Weights of a small GPT-style language model, trained from scratch on English Wikipedia.
Size: width 192, MLP 576 GELU, 5.93M parameters.
Architecture: rotary positions, untied embeddings, attention and MLP in parallel.
MLP neurons of a small language model. Each row is named by its layer, matrix (up: input weights) and neuron, and shows model dimensions 80-175. Each number is 500 + 40 x the weight over its row's rms, rounded and kept within 0 to 999. Numbers have three digits each.
After each neuron's rows, "fires on" lists the tokens most often at its 100 highest values on Wikipedia text that the model never trained on. A number after a token or word is its count.

L13.up197:428444482440504555487457484429532425523502480466456537504468493458488490538492446527512522475516452549490429495564514522451487510528444397446486478518486445460584491595477482475468511421472511486529533534469521519466521460512501454521441530492483466473521547589457519508448518558479414510
fires on: "ed" 32, " known" 12, "ated" 8, "d" 8, "born" 6, " not" 5

L12.up136:498589392508569511573520520497468559526454429496508475499576509448522442494483531552494511514512452550481460519461470490500540463523410481600472525532491472449570492482470387532535486544495566483484518508523548522486555485512536498503459487504482501542426445470499410521476483491511538510
fires on: " St" 63, " Dr" 10, "s" 7, "r" 7, "t" 5

L8.up27:578516514520469445501490535540529501497446466503476460492438418480417493422446489463467523465487460441465445434547495493417504505573526561501486507505499532493461553530459497439480496559473438541553502438528541581548536503525556495483480538490552553409530464468507540557543546530493497554
fires on: " " 75, "ce" 6, "t" 4

L5.up505:471536514431504513529530509550520452489518559430426529493469506541460565440501479443506461518565511489493476465543557447454516485425531487495494481531543503479515496529551460402387568523513508459468472455581529470533483491435482482453457498522518455504546482505455483477483471535474507446
fires on: "mmer" 14, "rate" 13, "d" 11, "ron" 10, "n" 6

L2.up563:477540542549460550421410541503502471474506547526535484515589501487543495433480461566531490535438558489479544523513537464414449478471494478476443529536421438537467494478520501492499429506493555483547510488452494511526449530483530500463505527564526479567480524524507540484484420449502467497
fires on: "ga" 28, "z" 22, " b" 12, " so" 6, " la" 5, " mo" 5

L10.up483:512502465424450536513490483533534456551475561508390508491483510395473510548494439545482481503499516519467503500443504556518464517450504460498426528508495489486571563535453560539496537530522450494547473446407433486499562560468541438489519503464412451531512492546492541543504511558550513445
fires on: "s" 30, "ed" 21, "d" 9, "es" 8, "-" 5

L4.up206:487510514490464504488484518496535553472550468520510483461462474527541561528496506510491488555479582499522473469479448482477520531515539475534455500538510423505474508567527444431436513552529591482534499540438475549432555490476536520577509462479570565493494496489500490494442472484466472521
fires on: "s" 26, "k" 12, "g" 8, "ur" 7, "ers" 6, "ce" 5

L4.up259:500497460535520538468437483495406537491457428534498516515456557506473474525538467525412529517535525471492477536520475459522537510464511499496420519545504498492593516510499522474460535512538517454477436643517446507533480442476495469478527537470517475467503493539461481468557524510534500480
fires on: "y" 30, "f" 11, "u" 8, " in" 8, "p" 8, " to" 5

L11.up399:548411430460470479426419438498564464526470515506503480532464505474510513509506526577506532525530453472511474509506513455434456519551506489487431470517496482478498468476501486478516476383563418526495551480444596517548474473469477472488460478473525540507563463478507539467568519465495462526
fires on: " " 98

L10.up502:499506453508493475408514462400509450575464474465522427548490512464437488506554470550560566539469585416496557433478460541450495549492534458518503518500602477505487588532471539472462508428511515491451514482545500548531532498473514516568502544456500511491532533481542507438547507503437426480
fires on: "or" 18, "ph" 9, "van" 7, "y" 7, "an" 5, "un" 5

L8.up496:481493466523582411540547508486490430477494543564561437478488513515547487463485527536474468541485457520548483497598487515526512502516531505400522440521422468473545458498478485553490605484456477440492474527453509537496528537539446535498480555554482476525465534445434497499523554501502513502
fires on: " An" 20, " an" 12, "al" 11, "ed" 11, "el" 10

L13.up339:466516400515489484511431536537490450556418463558555557528476501473528431545470446479455511519459494538433505463459484585478496461489481496489463511511505533488556454563489519523447473450535379487464504455462514465569549504593481523459437482489393479536460507504475545464417452512510524499
fires on: ":" 43, " –" 11, "-" 10, " a" 10, " as" 7

L9.up348:529560498530478468511517484569531521537476546525518479434453504528549477449514562459481515439492424496480501495543438538526406501424447502474477463567491532479494532498519538482492473503442462448529578435472519513514508525484525588455434498588522550523545467454468459492522519606514480510
fires on: " " 67, "al" 7, " Al" 5, "d" 4

L4.up523:559535529495514514408568459477487452508459476453512515490449542502442488550543470454498413519463516502452471522466550478504520507547486512421562532533505525475537551546406485469530519502460522505509522544505389577520535480511472444432517497487488525476563519475478538520544514430542524525
fires on: "re" 29, " same" 24, "–" 9, " following" 8, "–1" 8, "," 5

L11.up412:529449422480510507485504551514483511513461467554532427488562516486517542478491481582504577497452490523570555485533440512545492468492483545491560515542490513461421473477511578419526466489534464466436499541498463501439478503528465593501532505496493504462499457473476502536428600428540478524
fires on: " E" 39, "e" 16, "E" 5, " O" 4, "el" 4

L4.up460:461420530374476533473528516539474466524552486519437539469434432495442438501489499538486431526521467550499418462465445529468527471584493528574507502547490523474571521486543540518489527511484519524571521504482442456516481473466510399474472497502528441490562449532534496487474475531509471504
fires on: "s" 29, "y" 20, "B" 12, "ly" 10, "D" 8, "C" 5

L2.up511:478525518427492548496532473476540498513460550537528479497491516449521535533559559553487448495458440470490443471487497526471522537509532479510503492488521493475503487446480515484562519510550521578466501477485599502517549528548445448530476440410596588523595458538511531573473518500540465568
fires on: " G" 38, " g" 35, " c" 6

L10.up67:454533515459525503511509494514442439502509510493546539408520441454496419463514478468519499505542454533454506550575548569459529548518474493424471392532554522529580575476562494497494581530424437466512491500464505508460545512471430500503509522528489504473543538512480426407459474526503465450
fires on: "ed" 66, "al" 8, "ing" 5, "ne" 5

L4.up274:418519477503428480506449503515482486560480492461476513510513491502419529521475453527463541504522519496488497488513555520563485529437463534469474538583456538553501525458469436528449415474493489470564571519502447525535562420516501493487471472546516536548504517471451442566529524507518488493
fires on: "it" 19, "at" 13, "ec" 9, "et" 7, "on" 7

L2.up487:549471501535594451511489473504458574490448507550495439482472493493458532475461568477511488478572524479493485546532507541554521494394525515463519450424553515486484502545440518555549511511450487478516535560529470447517504491544467501474530466509469513506526458451481480464497545476531503455
fires on: ")" 77, ")." 10, "." 9

L12.up555:531485512516440457503496472514514474591477478531541472499553474448510577493487514480520535546533430513490424469536464510550460524488480469506451471546470537494583527495495473469488498409517505542507480413459540565552532430491458471479470533521473462448483432411530511541510441501552507545
fires on: " " 97

L9.up380:547498451475548442493462461531453477452549503505499562466455509508458440513469543471541491513544495502516505447578482520474496543430497482493444420519486479550483487522494520474523478492472507543559451548528466515570554511454532496553471468506455602472486504462435447542456489491501422541
fires on: "k" 17, "na" 16, "w" 8, "h" 6, "s" 6, "ra" 4

L5.up549:500503514503530522525579489483447515523485543426541514485444424490529454500453488521476456505519521538464511423513483439501496562512518485489460502523433564573450504517550465539484482503480557477503491580442518528492521523489542447455448520476506497459508495521444441528479539518512580468
fires on: "al" 43, "ic" 28, "cell" 10, "art" 6, "ical" 4

L11.up204:496505472540533483468434591600475431513474443541524467513544444509557505596521418503434511462531542532420520470522481519513545502461493521506539545557445543472466467495481601493487451475547504519488411571519567507460553521508489514462467521499480545502456488555485528516512499492539532501
fires on: "e" 24, " E" 17, " William" 11, "E" 6, " of" 5

L10.up183:498532524481437554490548497490524473534508572502474553432473473460436577527476551492522573491493512540496525461496516535570489524434498464444565545457520445510492456539515530491501459468552464500561545462450448487474454476483496485512572532577423436466579505520448482505501500530494443499
fires on: "," 27, "ed" 25, "e" 10, "s" 5, "er" 4

L11.up27:531546476488491507500533448487450549546512554455500493552480497449562454501453504485525526499514533495528554454498528487480525514498515475443534484507480512518429537479545492471527535438469465464522503519507480565554496461564486456457456429452533513474517503470546513516464478473471424487
fires on: " f" 19, "n" 9, "it" 8, "′" 8, " un" 7, " M" 5

L13.up50:535481527465440494582528503544538444526475468498519522510478553427527457545470453452534524480556492494537486441613490517559525538484471513510495444510471486502515526435464566470531427526510485480543412463446480429538610507533491467482536495463475472560532497468491537516517524583466516496
fires on: "\n" 22, " |" 19, "-" 13, "ip" 4, "s" 4

L9.up363:499539467527487501531531503483469567508450501482514521439459467494483491499448516573533539417507498550516470534566517485557559481589556488425517443500509443492547483439547491516472602534524467491462506496487510529469475530506446552455531550546488468452538427523538479461497496512474468512
fires on: " In" 20, "ed" 15, "al" 12, " Col" 8, "ated" 6, "ic" 4

L8.up272:512490410490505464555471500426482529470514543441494472532562583438478498492477492442480517519501466569498523396493497504495527461489522470519502514539489611435558518458450474516514455506428496479533528519459588503567460514548498553472501497447505541501501492462498421525538515525546474523
fires on: "r" 23, "n" 11, "ic" 11, "t" 11, "st" 11, "ist" 10

L10.up566:517476527497463544521559495563541477496575511481524527555441506499485500515478539503493428506483504468439445460459513490536492481510531528494497472478530488445504543437418487470468468449468466507559527450476579506462545538490551564494516455534536465524505475475475501520503515517570441494
fires on: "-" 34, "y" 8, "op" 6, "mm" 5, "ell" 5

L2.up192:388504555506531517509494512530516486582489505475576507436530508482514574458498526479484483508411485401496489520469496522472545532537458474518428462480492468538488514497477489482504481569565536545477526443506477503470517543456619540507472496542501427495573464414526467481489453530481424540
fires on: "===" 43, "==" 31, " ==" 20, "====" 4

L9.up272:517454484502431517507514537482555452546433514488547513514462432564499462528500541519526586421530455451491565432491435522554429480523531524410459508546485526530538528497476435546511494449497487482506524462489482520444448532484468535505484542503571534499499524478539450575566478525459394544
fires on: " " 100

L2.up451:514501481508577494474408530518466519474502454625529499487444453522499538563501585460543516447529507464536500455533533481467516454523570491547518472425564469553543520573424551512498511463508500478526469487520521413477514556478429504451522435495478448436535473426484545499415477478524447554
fires on: "\n" 23, "," 22, ")" 20, " |" 8, " century" 5

L10.up284:513473484481524490514536520555559567445522519487535502516499499461564446492525533533500481597502392489516528467492442574467550502554470449583447562457504470565484545549477506515506461533430460485455483477477566552479503461497439516516483470454541534485458432471650511566471543524462415495
fires on: " " 44, "-" 8, " head" 6, "er" 6, "man" 5, "tor" 4

L5.up144:544455580460488495522488507441453529506550525465516513481484474439447520513479560475511539513466466474520535527535478498477485474555474523483486507526442566508519492565521504501451574532504513439509479466457412523530488525443499494411497469487464430537478456473517547555481547554506473533
fires on: "t" 15, "ed" 11, "l" 11, "al" 11, "d" 9

L13.up445:475533462478505565540602535475495505431497443530497407450476522490515568540535428539479560451445485490489515539459414476512589459489503506500497514413541475425507532469497618494498552459514491528436532493475515438489460517508514527471427510499488447499529518445537575489586436520541548457
fires on: "emb" 15, "-" 9, " N" 7, "ta" 7, "qui" 6, "er" 6

L11.up106:527476495485491556584476483455520529518495581533478525483441420554489450503471593544456533489558402521466466452492474512491522510514423462550516499529470443422582439514542508538480489498476427539511489461454506443552514482520545464532468557507525455466525568464448473503514503543430529488
fires on: "ed" 25, "ly" 21, "s" 8, "ver" 6, "ally" 5

L12.up140:469437445486505541542566542535524512429494522481541419515434495436535521519539480522560469523479444529499441445420468522488546502449540526527465527435513508492493457496543529458523498448516429502475525402509542472504535492532426576473456404502561479476515403472473525493528554519499525506
fires on: " G" 50, "-" 12, "air" 4

L5.up275:524517480480536519462481557504536570488499525476514480575523509554474450548458484547515450505508458458531520404471480516461542539464479498495482463519546514525558452477474550400446507434526474530464401522498470485507529546430476463539529508409503510487422443511464440555496538461455492524
fires on: "s" 25, "or" 19, "ra" 15, "re" 7, "la" 5, "lo" 5

L5.up368:495583530539491555514494525466499554532468507534528481556469468500520567451519535545422513463566508556505522574538569475489481497562525507474454466515478439584500506462541445432519485557421609517530504439496446514446499421468503560524477485477522518509520504496501511451461442459528500494
fires on: "th" 44, "st" 9, "ur" 8, " than" 6, " last" 4, "s" 4

L11.up8:516559451502469509556488490472525505568573494515498551539460507460522478468464478515516505599574507449457498451482496500559488490485582521412461507557486469507437533492525474424485498460458513477484504495497474511480533563549514469468504521517558508478494446509486490519470481445469508577
fires on: " f" 33, "f" 14, "n" 6, "b" 5, "ro" 5, "-" 4

L10.up450:499490482472473492508501517572532435480466552558548577484530513490569494570479475538514563539492443459507473503472505501410533552499450531473498500582526573459549507532498496483479454484458497492459453456469538477524522463541470494517484474490517490525433553555500565535459461451496503466
fires on: "-" 23, " de" 17, ":" 11, "." 10, " of" 5

L8.up413:588472589442538508481448476442557456503534553434435493451513477441465592464495504455547499438533490531488524516492503518474486469455412415471494495513452540488514460537522571406465564462496545448456477433453514517534521480499514495466506521500456526465528541496449568520493438507476479462
fires on: "ed" 63, "d" 10, "ve" 8

L8.up82:510493524466499550477553554527449459476549474519460489522482415506551532575517541516576499527494475495465517494457493478524540444469530517479525479477432505536549491514533490376473581484509536501448518474463549475523493511575537544489488458436506437477523491458468499441524520459470532493
fires on: " D" 39, "D" 35

L9.up175:515454412480499526491485518533568492518439498506506463475473455521504548513556522483527579539513437389490517462563434493471446509542520473457485463516491554546483493540523521458453430394464469497482493445449591605562447527534472516505478479487546565512481478425498442513534502505497517533
fires on: " " 100

L2.up273:454545512490406502464494475557439604538446481478506471519564467464505557419460477482516451508513477412540462530483529547414449497562465479493494553549483549465442463514492588422472421535525487573518506502525465513464481480481502500520486453550532499471506546445495501487539488491501489454
fires on: ":" 27, "===" 16, "==" 10, " mi" 10, "20" 8, " ==" 7